config.yaml
vocab_size: 16384
norm_eps: 1e-05
positions: "learned"
init_std_o: 0.00566
weight_decay: 0.052
final_lr_fraction: 0.0
seq_len: 256
MLP neurons of a small language model. Each row is named by its layer, matrix (down: output weights) and neuron, and shows model dimensions 144-207. Each number is 128 + 32 x the weight over its row's rms, rounded and kept within 0 to 255.
After each neuron's rows, "fires before" lists the tokens most often just after its 100 highest values on Wikipedia text that the model never trained on.

L7.down491 [ 87 151  93 136 125  86 144 165 139 123 134 112 126 122 105 144 170  85 125 126 192 115  90 154 128 120  98 124 170 151 141  36  84  62 129 147 136 144 128 111 185 148 164 128  97 126 133 114 120 153  96 134 136 106 149 161 176 224 128 147 155 118  94 147]
fires before: ", ", ". ", "==", "."

L11.down949 [154 137 136 107 154 102  93 165 113 139 129 128 123 132 117  94 183 124 121 118 107 144 147 189 150 152  77 106 151  92  88 120 126 119 120 181 135 115 173 111 179 129 149 110 140 133 115 158 123  68 143 131 133 121 132 179 116 175 127 115 144 139 167  92]
fires before: "\n", "\n\n", "ires "

L2.down445 [124 118 180 148 134 141 126 100 115 135 117  87 136 110 149 142 117 189 151 164  74  62 100 152  95 162 162 134 188 127 113 194  99 144 140 169 100 175  67  69 153 142 119 173 129 118 165 159 142 147 130 129  93 174 110 144 158 112 127 125 174 133 158  99]
fires before: ", ", ". ", ".", "\n", ": "

L10.down68 [126 154 165  90 171 185 143 111 132 126 130 105 130  96 156 132 138 149 130  99 138  90 122 155  90 152 118 167 111 153   0 186 116 122 140 174 164 148 110 102 170 129  57 174 115  95 106 149  79 111  91 150 140  97 141 165 102 142 119 144 141 130 126 124]
fires before: ", ", ". ", ".", "; ", "\n", ") "

L2.down688 [108 133 144 143 196 112 156 124 174 181 126 104 114 209  81 109 136  99  96  98 140 172 208 178 135 165 131  99 188 128  91 107 117 159 149 150 136  89 105 120 140 109 119 157 192  96 112 167 154 132  37 137 153 145 122 120 197 114 139 122 175 139  89 181]
fires before: ", ", ". ", ".", "\n", "'"

L4.down968 [163 148 177 132 121 143  84 119 144 117 185 131 169  88  92 139 130 103 118 155 126 102 151  90 127 159 175 136 171 165 133 124 202 143  86 150 153 105  69  89 194 127  90 128 145 157 179 135 106  85 110 102 168  97 137 196 108 134 143 169 134 161 142 137]
fires before: "\n", ", ", "'", ": "

L8.down505 [117 132 130 120 125 131 166 118 113 157 173 128 145 159  86 121 138 146  91 118 184 151  91 117 106 139  82 171  92 137 101 142  93 117 143 117 144 187 157 104 117 103 112 139 115 111 134 127 173 173 166 132  94  76 128 197 133 135 161 127 191 145 111 152]
fires before: ". ", ", ", "of ", "."

L9.down884 [139 127 110 148 147 168 102 125 179 131 158 100 150 179  90 157 131  77 151 198 152 116 109 155 151 116 142 102 117 121 124  78  98 144 101 201 162 119  73 155 149 139 104 117  87 116 124  68 171 164  81 106 131 101  72 119 136 112 128 109 217 130 117 148]
fires before: ", ", "\n", ". ", "and ", "("

L7.down885 [163 132 185  73 135 104 140  79 133 119  93 162 118 139 137 140 148  96  90  89  84  65 130 172  95 142  95 137 207 102  96  91 157 100  64 156 169  92 115 131 169  94 108 151 146 128 194 164  96  79  72 125 111 106  97 116 110 187 120 107 219 166 173 139]
fires before: ". ", ", ", "\n", "\n\n", ".", "in "

L7.down989 [129 187 159 104 101 162 162 131 174 180  87 130  64 127 106  99 162 145 191 119 129  99 132 125 128  66 106 129 122 161  89 100 140 124 120 159  86 151 112 184 144 103  65 133 138 134 136 147  91  99 116 105  69 152 157 140 145 145 117 161  95 202 169  94]
fires before: "| ", "(", "}", "2", "ne"

L4.down443 [182 113 164 175 159 182 143  70 112 119 101 105 101 157 144 126 144 139 137  99 122 120 111 129 143 148 109 152 129 162 145 184 143 175 125  76 120 171  90 131 150 184 139 152 141 120 176  93  90 209 106 112 176 145  55  88 112 114 125  90 139 111 146 106]
fires before: "\n\n", ", ", "\n", ".", "000 ", ". "

L7.down764 [102 203 157  55 149 141  71  67 103 140 105 135 173 112 165 131 164 163 118 100  88 156 123 115 107 136  74 107 141 180  78 114 102 164 150  74 159  95  84  94 123  86 153 174  92  86 159 135 149 115  89 143 142 113 107 107 143  95 140 101 179 142 154 120]
fires before: ", ", ". ", "\n\n", "\n", "."

L7.down783 [186 196 143 180 123 119 106 134 127  93 148 126 131 154 112 138 139  69 171 172 113 153 101 148  82 139  85 109 166  88 108  65 113 187 134 145 135 177 114  95 141  82 146 134 160 134  93  98 108 120  94 104  69  88 122 105 189 200 113 168 109 143 158  91]
fires before: "\n\n", ", ", ". ", "\n", ".", ": "

L2.down771 [ 75 149 136 155 147 126 121 138 141  90 133  77 102 111 143 158  85 139 124 202  68 121  92 128 143 115  73 127 170  72 109 136 160 202 106 178 100 123 117  71 150  83 109  97  58 173 167 156 121 128 132 117 136 102 137 154 148 107 125 167 184 138 172 118]
fires before: ", ", "\n", ": ", ".", ". ", "| "

L12.down320 [137  76 145 118 155  99 156  83 172 136 103 124 178 171 106 112  63 135 139 118 165 113 144 120 175 173 123 123 104 154  86  89 136 141 117 187 122  61 116 163  80 168 133 138 129 105 109  76 143 142  89 130  71 148 144 129 144 109 159 184 172  99 124 114]
fires before: "\n", ", ", "er", ") ", ". ", "ist"

L8.down219 [103 129 132 120 121 111 142 111 124 128 103 166 160 108 117 137 162  91 163 135 113  99 141 114 117 107 140 142 200 155 155 133 140 141 134 157 123 133 122 145 159  96 112 144 130 167 105 150 110 117  67 136 121 136 117 112 135 123 119  94 117 155 108 113]
fires before: "| ", "(", "– "

L12.down181 [115 106  82 123 130  91 137 177 101 107 140 112 118 159 124 133  86 103 135 141 165 141  78 178 105 148  65 120 114  61  94  93 134  95 150 111 146  94 179 171 169 109 184 146 112 112 186  96 113 134 156 168 124 115 106 150  58 109 109 143 153  79 130  48]
fires before: ". ", ", ", "."